MLP neurons of a small language model. Each row is named by its layer, matrix (up: input weights; down: output weights) and neuron, and shows model dimensions 48-143. Each number is 128 + 32 x the weight over its row's rms, rounded and kept within 0 to 255. Numbers have three digits each.
After each neuron's rows, "fires on" lists the tokens most often at its 100 highest values on Wikipedia text that the model never trained on.

L2.up579:133162162147131088150145126108153089152102131112161184098123147118110079109097146115128131116151090190121145080158093103072117102199111122160113142142124163147107160166102092115077163149112097121150086097158130135170086087154117061142145112150118111182102121069111129090119166124121172214
L2.down579:122106129123122218100102137152111204075129168178068087183132115146121133203126147121162113120141151080112136165097153166167144127048159140090146097116140093095149086088160128163146113128129156141143167135139129145121162164102149169088098167127131149107150128187147127178143083134129086083
fires on: "ish", "8", "2", "hip", "9", "7"

L8.up241:152109075192092087142154157094114070086120081139151134171152072097093138096078078170136098111106102125147174128114152160102107113134110081107122122138123106089174139169133139069148148087081143078140133136132132158141111190170126179166122184148181115102113110144132155106142164155148115155
L8.down241:113172104145133112162104057100148121102156117074148093123124151183156135091126123169152132117087202121136125107149074137160151084159159128066122103068084142116092091091100127112153161183127125138150157081190087146159081077117131174073107154140118159074096109160123154133132152088104089099
fires on: "o", "ro", "ri", "oc", "e"

L7.up245:137169090137090114106162092187132181125134174128101089084138148201147130125076147121145061125120168160137080121189115117163159182141145162127144103097210131116103057106135105160140086185161111141132104119116136154116127090136098153144082149108145112106159161143115106117136085108144150116
L7.down245:134103160117173075138064136072135099100121070111109152131120125161137182124167155112077173129096129133124175129053161135116142126130172096127093181186076103185110205124123137074093123113110139135112149138149144128106123146111153135102127079175181182117138136147119136131124166160097059088
fires on: "h", "l", "ub", "en", "-"

L9.up302:131156184093138134091138094126056130164084182168109172116173145049108124117169165112165165130084152122142127115160184111043121063171126116139203082123136112136162055104138160115158118073144143089114099128126101094170153173077111148121121127183121145109125098167159136129190163149074135091
L9.down302:083105110092155132101125111173121074153109103092130168108120117176136156143129124129114150094066141130139189149139113186143127098107255126156145153100125055129167148138072113157151162136090102133171141166020122136106093090111129105139099097166150124116128154140081121128134135136148131094
fires on: "\n", " p", " G", " f", "f", " P"

L7.up122:146123150128125110107128162109105161142082121100139105097162045143089114130096131175102169076136145115130129114152111108161116121083118101114163082128123181175152137134142193107128183146142124143159116180125097175093098139139130121110063140112148171072060077116137120109126182138179153161
L7.down122:146128110134157092087097107206124150136144162134136132124227133096115130189080089135155164176119151098119112086118091113117124110127122128185103088114101137157062121120142147145117129081183135185155135129155166125120152131121131095130127116111164158100156153092117096154163088127064132184
fires on: "\n", "ld", "e"

L7.up392:115119139052124091107170115089156115135135161036130100113087151124102110183142182193145102133099136148103107133128092101118137136138103182128132157131146091064181150082128160086116089072152102183190073089155157159126117189120113132142115096085130138131095077103130086105155108075095136167
L7.down392:127128108187132153131063147143127162077097115176113102154109126142157160107082112066102118121111176099176148116098106132119181181143158129105098082115118178151105082140128175167129125122132156166057171137132122117154135079117156104142103173122116156080133156152112115078204124120170080125
fires on: "0", "ad", "a", "im", "ang"

L7.up455:134149109175139113131187158141124140144053103110077111114096086096107205138142118183157061055124123167108164120153096180199146086172133083139132125088096125137146144182084089136135156109169081102093089090092175199109099085155145154156101055161143124116133159152179156124118102113134107122
L7.down455:095132116131063171070116153122107145099157106091176139059141130116162121069153174169118184155122142144164061128121197088067196146167153135159144111132175100192058150127196204161080143106099091150133145134163102121145081177085129174128140151109075172114134120209113137150130136122166165097
fires on: "ed", "e", "u", "ie", "A"

L7.up23:128106092055093127102142130142100093099093104120162163141127096135090168139090147156108153117164152176084129111136103128201123090174169118153070156133085092063116097188157138125072186080180056091112096185122152113127138167118162191149141115104136155127127140135190139112088160069141128161
L7.down23:112136148215126132086131167136112147107156120160173073167084113099185119134119159121133118105141129095128166100134170112095182138052161156112107133084136118137113125091127118072174135158113162120151159123140146143095141131195120160093101105175154091135118113172081175099188115173094110131
fires on: "ure", "ie", " A", "e", "ain", "u"

L6.up577:116116074105077076094110137111145139141087119074135146183147061152175119151152121141110127076108102173109174115124061115085109158163132096100098133126152119060124168192119143161104132086103115148129137111127189186158059114141073119130143150104077161116151098102177110139136148161159181143
L6.down577:120132176104148138122144140076079059090116139163133051123078177080183111121104122165172129153100120114136107164118159134148187155089162125163123129164084141125145131177158091104184128112181105153147128130134097171135174095165149111119134106130178130109145160102122069081144070087101091120
fires on: "all", "ool", "k", "ment", "art"

L8.up575:165145125130193111095126119134145117087171134122126180130110156116107118065182138173125149104117187163136128088104131099131163146148165110174097121148176047120147217145144101115119151107167115099088110151115161119116100075130100119155123160134164149068119181112127138156148167141122144077
L8.down575:134067127143090108093153134114158123130124097188131107054162140129135150146044106161142118102099111134154159100190131112140148170163119097138087119107144138068208123135098156081105098093082143138116110085135136177104120119118152117089188067112158092130118112136148088123118140049162165150
fires on: "fter", "hen", "y", "ce", "ly", "rom"

L8.up324:153180168120105113164115118092093078133097115084121142167140128108073157110099108200157125146119146147103165076115109159175090119187122090154163125130137183114156182182138122122080115090119078109099088136163161135105114148114168092152098114152096170123160119169157124125133145156135112145
L8.down324:149075173133130131151133076125157128163167120117123177087139075094094059100149155137092106168134149118158173176132085070157108159127167124107133123148110085172162106100171115106120153172148095143137142142182139166114151111051148127186103120156096092201095163101092090121153145090121137122
fires on: "ing", "ical", "ed", "ate", "te", "ure"

L8.up615:128120151106083118094097133112144147093126068125137111137186150096180115133127116184164124143137103106099123054176170121057070150138128132102096147172119116123085105095081151118171125099192127058082162086137129116078087107193140163118146089114130187116126115134174179170154175100118156140
L8.down615:090096141129077229153147115172143119134158102135126151116127109127068145137171101104153109134130121162095114186120137094143093095146109145167209124164139088125169075205109153134113105101111110179139106198132117152165198132168133145159119117099141104141092095156096113137142084168143081155
fires on: "ur", "il", "'", "ol"

L8.up194:121070103095172125096129134171094135166079121179080097159152136219089099121151118110153152161114178158125143130098139148127132153202095111121115048148196108059152117179110134186192170140121117081104117119119120168126043117169153126101127163078093122154143160145104151146102083169097140134
L8.down194:107167110203103094116178123116093132121100106110113152072141173093154128129190165144126103147135130093143093129124101094208099116171137150168113206161076193146125165083177133095086099190146115118139160137111099126126160132095132167167080117189183106128115137145172115095102118165066123157
fires on: "y", "r", "her", "l", "am", "in"

L6.up82:171083132120102097129085135111085143159114108080138042182062062145083163129101131121135109081115093095109140157185156128122132190102123106129100181121144052152130104137090120140166147084170076117173112141123178172109124170157115165154081092098132148137093105134150107128128079129127195113
L6.down82:122158115165183162120118070100066093131094065116141122076113155149186157068148170190124076153137111120169108107089151158161126121204111109087107105111134181122107095132176126145088140130103125116092079089113113089185101098062128083109155113166081111142157099133097134076138130169155087100
fires on: "id", "ad", "end", "g", "og", "ag"

L6.up408:105200158201096104126155173135178091158081115134169174145136124115173130130097108153072098144154103139107197103132127133086140115197111132204156136100154114128119177112111114097176156122180137110096100202095160069103133127152129065124069128087106151127107067180184110111161149140133137188
L6.down408:192107154095150117154102134161127158121172152165104129176114156160088120126138104029165132096146160091136165100122124104143105185122176129093129055120155096122128130156099117105088142175147147169164121056114151175096089163100208160117089118150130145081182192125110147146100153137132161117
fires on: "ed", "en", "-", "ing", "9", "7"

L6.up324:102164172149133135121118156163072083087115193118140169147140131107167138149094148126159181170126066176108150104122159066076076129143147139134126084165090158132093141093093150120112179112134146109124135094118101129175091126093087135154098147188094153151181083143125132155121125146103097138
L6.down324:133082090092081124218065119146166114092152116166178099140114110140125144112133131151177139149095177100150112126132107146146081123202145105117141142130113081089146095194140117147171117139139165108100135063100112147088139092151155066119124109143113087143126186050117117100103092101164114124
fires on: " ", " P", " p", " first"

L7.up588:137134132119116113106147132165065134136125131133101128108184132107080131151073172157097123148117049130092090097160126182111141160152137114118119107181161109146124094087124150107026128089157144136148167127121126104170118107149181082161141153110183078124056142186111132141177164147091197168
L7.down588:092120113104144125136165115139198121114121172155183093114062110108180103101152113143174143137085115122120162162156179101120134101178119078135176101062134118108097100106076197096165146157113099138105151107168184140106124129107059175124118130099156113162144119183120119099085097174079144162
fires on: "S", "i", "h", "l", " New"

L9.up280:110057120148127131199162103174149155117150135179118108095141080148166071163148151132103167068159115178130089122151071105147161168187111124224137155123143084127164083099122139157118120129105119127132163136089164170186086095178130159174080180120103126118171135147120110100154089177133129151
L9.down280:116170123126110084126081133107102106107076142080187141117162110151117133154107131112112123136042126075124176100135109114109122139091168131098074086102057105182066158145098078156120119138142110113111163120135089126143144106110133114143124159143093184109108206063103124124105083104058092134
fires on: "l", "in", "st", "r", "n", "en"

L9.up325:123149147169071112126145068122167154116133099109116125108121138097111169163112093124104150141138059122111099154147163201122155138098102131162101095126205110151141074100114117130078105119172140086203087187104157143157071145135139159161155117128173194130122137114078190173141126144096170082
L9.down325:091105109108170156134121142134084144080080192151151162098136129093114129097087141137135172135064150117129174137155121155162157183178210153163132190104141083215142122040093142160138191192113129154086113050126157131113228071089100143103158108129110191155122102173124106179113132110114104130
fires on: "i", " G", " st", "o", "h"

L6.up522:105115196154083103106110117116129129085133163093125133136101141123118123146158095091146187095136083118092175176141145173130098153138157133127183109120135102151156137170073102180094197082175109102147131146144060174196150118178180169169089168179104105161160155100159131157121194136097131118
L6.down522:147042153121133136127148198148122139156134119128112118137154144163126175099174115161082092117166124137174187174164145163187155067115095099148103123138118120112147139069097120122141106140094078152137167148130078116104163076106134093091161087081206144084144128133118169190123130121152176174
fires on: "c", " ", "t", "ed"

L2.up476:158110098132105186161121133136138085099059166090121101115090064101187130210105138100127115090077105122117182145116129122079133144112119123170129064139149110093186192153105154118145184092216087183155087134157172098155081096149126109092126106121117160186143122179113134097148143143099132175
L2.down476:118148132128101101117102114151110120155144093063089132100140181135120159078165144104133132187185107121113039141101135100134136090169156096148151160157089093145072081074140142129129063165082098139126121130076164168047139167135132168154133125157133122078147116099131156140082141114192052108
fires on: "2", "R", "S", "0", "U", "3"

L2.up223:171097190163130120075132127089130135125100104151084190169147121122127162151097068157121173152135145172146120062137128139121096104145119198132083092239201109140121129106098171074110159086145114127156194112091152142099126122141220183135087184096169123091129141126166103152174144186108128114
L2.down223:086123102157102096158093162146180054124138103098077122066107131074070147131104139105160107210139135107090159132173087101151134113083075163112143141076128085138127207129132145142102143136174089042129088146130132110134107128145113085103136067130110120129106130147068140192137132092161134131
fires on: " as", "r", "7", "an", "ep"

L8.up390:174102133148153186100089125115132115149099102079122185143096140137050134117075163157089121170145174152080175123137063088188078126171139143116099128160176163117202158162122140081150163176080107102148172143107083075100092107173130078101086149066137126116136155118161134106125123136092122162
L8.down390:111161155101133108116169112109151148144135126119120073087181127139071153155122116166152108158120042146140116099157099150135088125104101099187126103130128145133151133134137106143107087100124159150158097099124084152119155183126168085081136128103137043205118078151131079138204172097128151143
fires on: "an", "man", "t", "os", "am"

L2.up301:150113169087084151119118141157149118134173111141151097073122146113105124133143145138073158187179153117116157152140171125073166140134141164111111118169136166112149156118119075164209120188135091139126084188073112101168159103153121161182110159137161128104161160125101167187129118135106087118
L2.down301:113162098171182110151114129114093137153067161132135163201155113160137136145129120106160097067059118141119088116121109126164086124134112079158149126070142098128081117124157168102053148072128136152117144101153156141082075155096126094087124092134081118144086077138161091067122122149127151157
fires on: "D", "S", "(", " b", " D", "ast"

L6.up329:088149119117130110187162083151182160140114093127132137096047150158081151137117131142135138097147153078151156098130199182176199086175136094151159199153157101131179125128129107135150115205121061036123077065151137153101124127105129080145097086080096156098144186103117139144109119124074117115
L6.down329:142124138156125124097120183109058072117122103156126110167179107098142111134126125135119142166121132189148140162125066076120073124126082144141162054119099135132098134170154078124102102113111145192114141120136127048139140172153145128142122183255150149091131081146156096075141135185151125162
fires on: "u", "g", "ens", "ac", "on"

L9.up279:156129099110110140100153112186145079092176107125096123083141073140126115169136125149158180107126093121107088129091069107171158126103126154141116076150182075045129108203117099120115154122142097157138091100163172160111144121151127135121141182156149098117165178140194083107133133156142088142
L9.down279:154118192152148144119102129143104129151126138121072142152201116066098128070107129107064112070081061141109166148078108154123096097082131118122137098097093093116217117108127132155106086121115140125174123139144170093117114101135147157074159144150053163082109121140109161154154082094127096170
fires on: "0", "j", "es", "1", "ic", "im"

L8.up590:134124127093168118076127117097117136135153077155078176175157111082117113098136139138141174141087131095126135150099117064177136166134102148129094173126203101091139153096133103105166137160146137102096073135095146152165091144068111117179133174178133134085187091177127090138140175161136142132
L8.down590:149104144181116116088149139149170147158163144103183146158164139083076133186144103110127141095145109124077075051131141157096108091087089121148130134172181128171079155132117147103129090092155104126078154145115089155122104133116111113167162091154111189091143140119114156151092130139099161125
fires on: "ach", "is", "ver", "on", "il", "b"

L9.up385:131109112188131136126109153104112179096175119107099071075124151131207155153104149163126135104148037127132151151153145141104119162156169156108114152126115065141093178187129147164151131106155119155166113064136124146157143088205154170102093054109154181123168119172132130156132140100103168113
L9.down385:135067149125117194075179126134149148098167158132127108164116165146136114109156077137141081122119127163152148113082106144076140144120174140159140165165128154153119147108199122062162080112109095164123215163143097167165066149069116128114110162048150100070117118106099139122167116146100121146
fires on: "c", "o", "d", "t", "e", "x"

L8.up303:144123104099164142145115153139121075178100173189116138172222156151133132146086100151176141151122092150088161076123122148113112091139084104109125111188173144105136117126118115114113102120133142145125115166134127129183141146180183090104098181166132125088156152170174082129124158131132135157
L8.down303:177113125138122083051130083105102155143084111142100118091145129112099130159043190058169157106093099132069146182144071137130172152110115163149130096102110130170142118089113150081132100128128085119119124071117106100124099152083170181155168098114153129122163108112066116169111116099087111154
fires on: "l", "r", "an", "m", "re", "ter"

L9.up321:144109125121056119096097082110119145160131089086078110159131081231123149107188137130126168141191150169152064130136095161170170186112098122107065115136155116146156117173066129202120160087142116097116163105126127089173171147172122181143145085198103172081150118152088139209170099140085127147
L9.down321:115151095129162078186157145132076113137117093105163158097134135134081106176128118153115108118167098130118160105128113171140064125138109091134150150104081138033134134067137120106129219120107144074108097109038110116218163137164188131091146171165166189102155107092140124095143099100146166159
fires on: "j", "t", "z", "g", "š"

L9.up169:143071146126132125129138135198091074133123078132146116178134092144131115145097167131197129172157148136153108146146127109065057136117080068134076115176154120162166051146117132118144128080095113095043070141110109117110120159108177129152138084188175087113069132072134116153113173144122164115
L9.down169:147194079126127202122097157112182194126108136118174159134103128130149119108191139130139125116154105075131120114106129147132170090151195111162136134122129147131081146118132133085175106159135096129138206089134116164060115140166161096083146165153169178100138153159101180165175065127137094154
fires on: "is", " de", "ou", "ist", "es"

L9.up588:146156080129107140150150089171182078087142162145086189118103090186097167153177034123118116122099129206150111109129115078158096121128114118156073098122148049149162091165131109154116129124145143114158095114159129165179122176110137133128128131116138124149132150123092085133134176178129070147
L9.down588:145132104099144133170070188176155147118131116150148112111092145116088093144139145094129101128143194145095154153097166154104095091121185093117164121157134126125143152135103130188103167130075131115138106163118141099111086081166135202170158135161135145081130189138100063116130119106135164151
fires on: "l", "or", "ore", "en", "s"

L8.up176:080121176037107097134133171144141157069145145156132126172161143156147149086106171187110133163181106100068102076138123120116093113129071168137128100152136141138165105149118085097130101110190127117128138102140120121164103174137115131144116159151047113077141098122190128129098133114065133152
L8.down176:160112161197069163138088150112093142140130133170116191136131127120073148076179139088160093083147178129108128159134112176120120133107143162134105144124104167098184118053158150115112101133097102138151160158123099117148124145127146140057090103091174148127163086137119152200175117127159163157
fires on: "is", "el", "e", "iz", "il"

L7.up178:094153116111093099150090132131117134149135139093053145172117093197124174167135126140114057215094165126113168133141162129160156173153145102176125135142110183062165145100119082143101102112121146128141102103199100167131152091141115133150084141164136157142153092142143103115126130102091150160
L7.down178:139107148133161135150073142078139120150155115193145083124124105090131171075193084089107118111114108143151117176098190124104094067130133112148075125087116029163119114080146195103177134153093121105135147193130128099129099143175128116161103139134152132131109129104113119173094129132091115078
fires on: " of", "it", "ic", "t", "art", "ity"

L8.up150:152129096213082160113150134082085094123061093151118151098105092145104094155104134083125171101159108111108079145116107141116144168142157153132150109158118111120082101155114176195128128113131125140173182136091142172147068146193134086141117067123094167088163111206125127069170128153111142114
L8.down150:118188178100125167093144088094168140172109154139134078099174113117094136113134085133117111077146065132113164071132129116124112077105128157035133197083093111112127169076140096101122190189116123160084103157119081087120140194077124160182127158163108122156152150139103146090106144134145119147
fires on: "em", "id", "v", "al", "in", "ord"

L9.up467:113167140077123145099137120086084096090139094164136084111124180122146152176129176153178137073157097207083058108141169127153109127121097170161077090166122125130096150100111140117134058084118109156156168138153152061158127125103116139196112111125156090059106135098123121106114149116118145085
L9.down467:106117131095130073093147171118141098154102092096107082076118141141102102207069108121093112145092118135088145084151126109147059145112162079107128100135102114169139173091089153171120174083182150142136114101126111140103161097111073128152105164097143140137128179101103100111148039128093122119
fires on: "l", "el", "f", "os", "s", "ig"

L6.up181:207200134130148166089144105173117107087125098110140106161107134085122111134120138167172160138155151137130156136134144056130111176147097178149027117112197100081162117093150162112157064086121159086114061147127136171129133108129166123123098092148146101109113137170114160178138168148175187080
L6.down181:132103169172080093106116178174173102150104140119143169123146092131146112076094145127146120136119172071050140074149117118129162097146196094120146112165139131175098103133130100048126172128151140175114226097063102153175057112121113106124147154127106142129124075098127086139074064138155121117
fires on: "is"

L7.up300:154113117091109089136115103136118165110123116173145076189118126130143102092170157116095127082126138104195107173167131117091123085134132109122126167108144114120098148074068130163120109185099108117102117198130077115136137114129187149134119122196036129134179148117068177160149101136072132116
L7.down300:102126121174091122160147154134132103133111143091149162109110065138100118104100113161145064179074081132150195096106061137170119105140157145172141106125137128083143096138155083118173213095151100138124130091062162122131145080152055112119102153128180152171191111149193153074115094133114124157
fires on: "t", "n", "j", "le", "un"

L8.up325:100141150143115145143142095178096125134191122172092138099117155163176139112092127120128124135142160119105113129180156133145140094159141145143165091084081107181110136077114096162129164087163152114159091145084140093082148084106154158146072217174122105122102090154176119100138142096071079134
L8.down325:144191144090132132158137100158060103115145132129146138110109112102182121147161072172109132189169178145211133107158164160120107154131107106116106140103128146121147133118114172155188086143064090103109121119082165131102066162119115106141127137141163171071195198094093113119136121114088175110
fires on: "p", "ic", "it", "c", "et"

L9.up419:149132164111133086115147101188123114133129103125097185087095077151101149138181183141078160159116115145092105093066193110163142098168126164174144159097171132158144129116169067097126121157176124083128111091170159086079097181181151111087114099149070108132130129075165140112129152087125070164
L9.down419:080222130158136106123091084122159163167076150152117089168136131094078133158135105150122109112125136116131143121181102159127164158145102113100145115103084183067130125110156114154115105094080142127166201156181164042159182098057111151151175093194159188154089092175072137112121137121110123122
fires on: "it", "an", "y", "um", "on", "u"

L8.up374:068122092147134111173100170083140150109067132115056077137084071099144142073148135166075096114138122182146156114136107112153121116134142170113132202146113141115157144137134139157139144087182102180200116114167146230116108167180073148118132117132135142128109141109145117161123118101148110100
L8.down374:171158133051137050095111103143072126171141163150141176151121133126158167152154166077138127182135140060106055181142184161072117158170110139125125089153101147121113135154093118116112114097038143051149084124073107132139130123164128126152120118136084123133151030096102080157131108157089168145
fires on: "ag", "ct", "ed", "as"

L9.up153:132118193121176089116091115137119115133122064143075136150099146133101130103070174148159183188101123121101157079138130153105072144092114094086124136143112139145152104077104108188109169082127118173078109100125082100093144106159182163089108127211166155123123139110220159153146160132142133098
L9.down153:120119118153088174115062149148168116138100135074181057127141124144105140197140146160156103118146124119188086092077087144151166128192114192133159083088212133162177115133091196110136118054122131138143074102119146120130118060191128140134127070077132101122158115113117134151109093130142166168
fires on: "ur", "ol", ".", "a", "ric"

L8.up632:107113153175080123150107082122130093095106102140114085154119085153132176080102169186146128158093098165117176146125112135158141130138115112157149177074174086143206199119143119124145080155079119109062072125154120149174163069151138139115081109137139117070144063105122121103148103109098143087
L8.down632:226163167108088137126117149151147199091180140112133177116084103148119076147114125134121060088119131128155081162105127117112124122127115089120125089109113154093130102150102128130095148136172162096101203107120139169082088079090113075177150142126120096170068174191157166184141125126163179183
fires on: "ed", "in", "ing", "g", "y"

L9.up162:152177141187130077171105094195140169101142149135091082194106126154130180128131120118107163138135120171049082130165106095113144126103146144188126182116162136143130158146152116098100100115169111061134142086067166142171091087098104157165094076170097148122111132193147159112175148116158158173
L9.down162:082152143116113151115154142130125126163160142131104213081121115127163085095135159162183052145110187136180123143129118094069144199137163131162153100116068088119108129160117104152120103111128145167073108076123068174096154154136139132100085158122180088161112123119102096134124080115102094093
fires on: "op", "os", "b", "and", "ir"

L9.up623:104156108115111065121143115168133111145104062129138095139143160103059121131153105136088092152150091139113091059156089110111105148110089136131139162137160120148176110167123103080110100153124137157142088098136103100078095121160188173158107094113140181134081077116132118122126089104072131178
L9.down623:164138088146134211123116135160084089139118180133124127158103180128089191128145118070150095093131115144104117136114113128142180120132122097132110077145111122101104144122173158092161082125073078123132169108079108111190145107148133121140168139107149060071114141158133163129091132114166183139
fires on: "ag", "us", "is", "iz", "f"

L7.up563:096081104165099138078090131103145133151183149128102097096183125146101093078124107157158114119177145213130106129180097120126157154101119081134075122134161128124171177186123158081174089145100149071091139133092106117107100085164129128198081174167085129134155095145143098102142175183074111161
L7.down563:086111150082106125190124133132098102107097133146058143135122108142152151146142198110123094142121096116080104104151155141160143078122172124122118167100069168173082134104127149206073113112156107136193143147144096129194124138136151106105128109063138106099133157090068164148095085113113154115
fires on: "b", "n", "l", "c", "r"

L6.up600:139124125130101106088125145131106136064143191067132076087097122100119059149133087137103149083131090154126120147136126127111152191168094118133129095124141099105126148113087139187154135092157094186180077093193165168151100203133066157124092103109141160107143092128115127134124124118127152144
L6.down600:120073068086137112091061104069107141163094062135167095120125181122167157119153098158144055106115089045097122123099136117103165143133113144101160213117118121185103194074129089143092114111127121114135118166081192074135123130147114141117102143102094123139157163136119158132197103157089068099
fires on: "ad", "g", "3", "6", "0"

L7.up541:075099144103151126108134143122077082133118147158152075119120103112050146134104147173164111135180101158104134076129138136070150128128132165164130185183116123091126078153150141105121078065177113142138184144134125136110119176130131081153074121125071156129102170143125115157154151134169173160
L7.down541:144119147107099102113109106108147113117128102122108161093102166148101110127150102078097103115104123126064171151133118076200079132133145170081194126121160119190107117104153160119154176148144145129116126176152180040111148146138105158153097157157121144138119069090061142073172100179132125119
fires on: "ar", "ran", "n", "m", "os", "l"

L9.up16:136171136098075135127137118167199108116146098143110152128171103135127172124164100179129152108047095140156150090097109086084107102142137101139112132142209141152121139124124127121120160148106094109110127157133146156140142140117084092073137171108189148068116195163135097174106143126158146097
L9.down16:201124099160160146055132138146114115157185195139163167124151175087071146123087106151168110193133120145100156098120118137145177192147104145164137123094096123155103177129132123132118121107119146125146111098156084132101172150131166096079143171100124086101132071149098110131105149139143075093
fires on: "ly", "y", "clud", "ther", "en", " also"

L6.up194:097114136206183154060108148139097126188117099200125116155157107104162089087106133103111142119088052120088151134132126132098125137103088102184148138169117078231104118128121105136168153072120086081189099154094112071176134097168172141104123107075164105069098144161163089112148160154133124126
L6.down194:176165162129126107106202175169120095098170121105155111140103122152103198117109202076124107124169107129074138199112082113164083174142161131087074153099126152065084066145100132089127097141132162193124090063188132180153121150153103109122143166146121187128101176092155140144148114159116171123
fires on: "1", "d", "2", "9", "en", " R"

L8.up523:166130136117123149109106155110096084112090106083166103178211138072067139124084149155095162070087131101086181121141073107138130137056082068161088112104178159128156162074157150107142140068137172090155164151114129169107138171121085164142128134165141094048109132106195159126078092126112187122
L8.down523:112112084184144070169126095112169178068157162125107123077081142151163153130132142130155155151151091117103118159105156147105113061121109104167200118156112112181100031126076132114092159152164055166122105168103140098148143097165119117086086124132134154126147097176090090144164107154143104166
fires on: "\n", "ro", ".", "r", " the"

L6.up251:120129162133128093184105126137148092108127096119114102146146098124087120126166124142108151120093120177128172048134138114149124105065147071118095116119096066123145141169119159042135141120102108091113108144072087158132028116137135111106131175178163112133140118130131128178180155155166162120
L6.down251:102111096141104112107101128099112151158159122127143132102120165180142157109123125147137167119115130098124099155171156113163114149131137173091115115105152178147120156129072130172108160092178184158143201117145125093083114085103238185175189046161097159099112147142068110106086126160113063136
fires on: "e", "ro", "et", "p", "y"

L7.up479:134067142113162109102118132153102186092171201117137101104122115088102191117141198187135104139134182135136130115110161084086084149135101084110153116116162091135108184142107074166134153109184129102099123155177143149070109192163125144170093165131093194109141144163181132074128175140184141123
L7.down479:161162146162105129175174125101147138160108121112157133098129140114105108142135087126147093087157189147146108154153124154163150142095111154106104152066141118162128141060180182122186118133138093129106093089174171134140065185129074094116122120070189045093120170118110152157114122129098122138
fires on: "ear", "il", "ant", "an", "th", "e"

L7.up205:125090141130168136108146093100104093090099089189099140171091115154178102108112109141142136144164125150085211080145097181107107105142089138086111130176165141078110150151102218082112191092151117163156157110104082128177142102129095118083163140128135171108103098169165183145169167138098129123
L7.down205:094151155116133177145056177101189084124111141092161118105113124137106166116112148102167090158163133137131083162144180130035148155192145135171160153085155115092100173108063152086091099156134117113186094099197148093071159111104113149167107141126142101146125154069122124096029128113115112129
fires on: "al", "iv", "ing", "ate"

L9.up119:155158139146132163111084133102143108174140127145108170172143096119105068132078087128186143195146131149121194081156132135130120096139102139068112115113113201150203134131120168136106144137090126184134125168107056088129154162134106126081111175097111095060091117148173110127143095155138153155
L9.down119:146121182111123133122139128129118107130094129092131091095104115119066118142080081098071144167130140136116086175151154128175125139102148091089165168057068116075129170078110131151162082166143103190160184114113137143209142143089166090182136157105184158108103135154028134134160165154152139125
fires on: "1", "man", "or", "an", "6"

L9.up164:095163157087168134127103080085068112141071145075128178133111185117055130115126161124094121192089133120068175075147171122140139162115137129126168138120135128101148144061119069173130147135157146153113136187113130120114165107120096131143048146170177139104153085098092187099088112139070132118
L9.down164:194117103184140141149062101108166074081161125101158068074122142119129155106109136166133122078145138132191069119146114154087139094165140096154074078131131083166122144156133157103130167111183106146132155132190126118139083060158072064119135135109133145169172170144138096132096131104151154138
fires on: "ical", "ar", "al", "ic", " of"

L7.up120:063090153167121088157091157080085171135096149098138153113163114157066151079115169190143157142077096147096136099157096110121088106093131126144165151148086157110160096092146162080118128139145105088122135177127157125105153190123160153132150133118160151161099151147148148105094190106167059173
L7.down120:149153065066096092083125099139136107104190110117108148139118127139221107113142099083160093173160182117107071170151103156161138173109141171144091145106143133136115100158096104117103089137100107128147110086162126142102102084209176135119101104185163125077101097115138147094134101142039151131
fires on: "e", "le", "ed"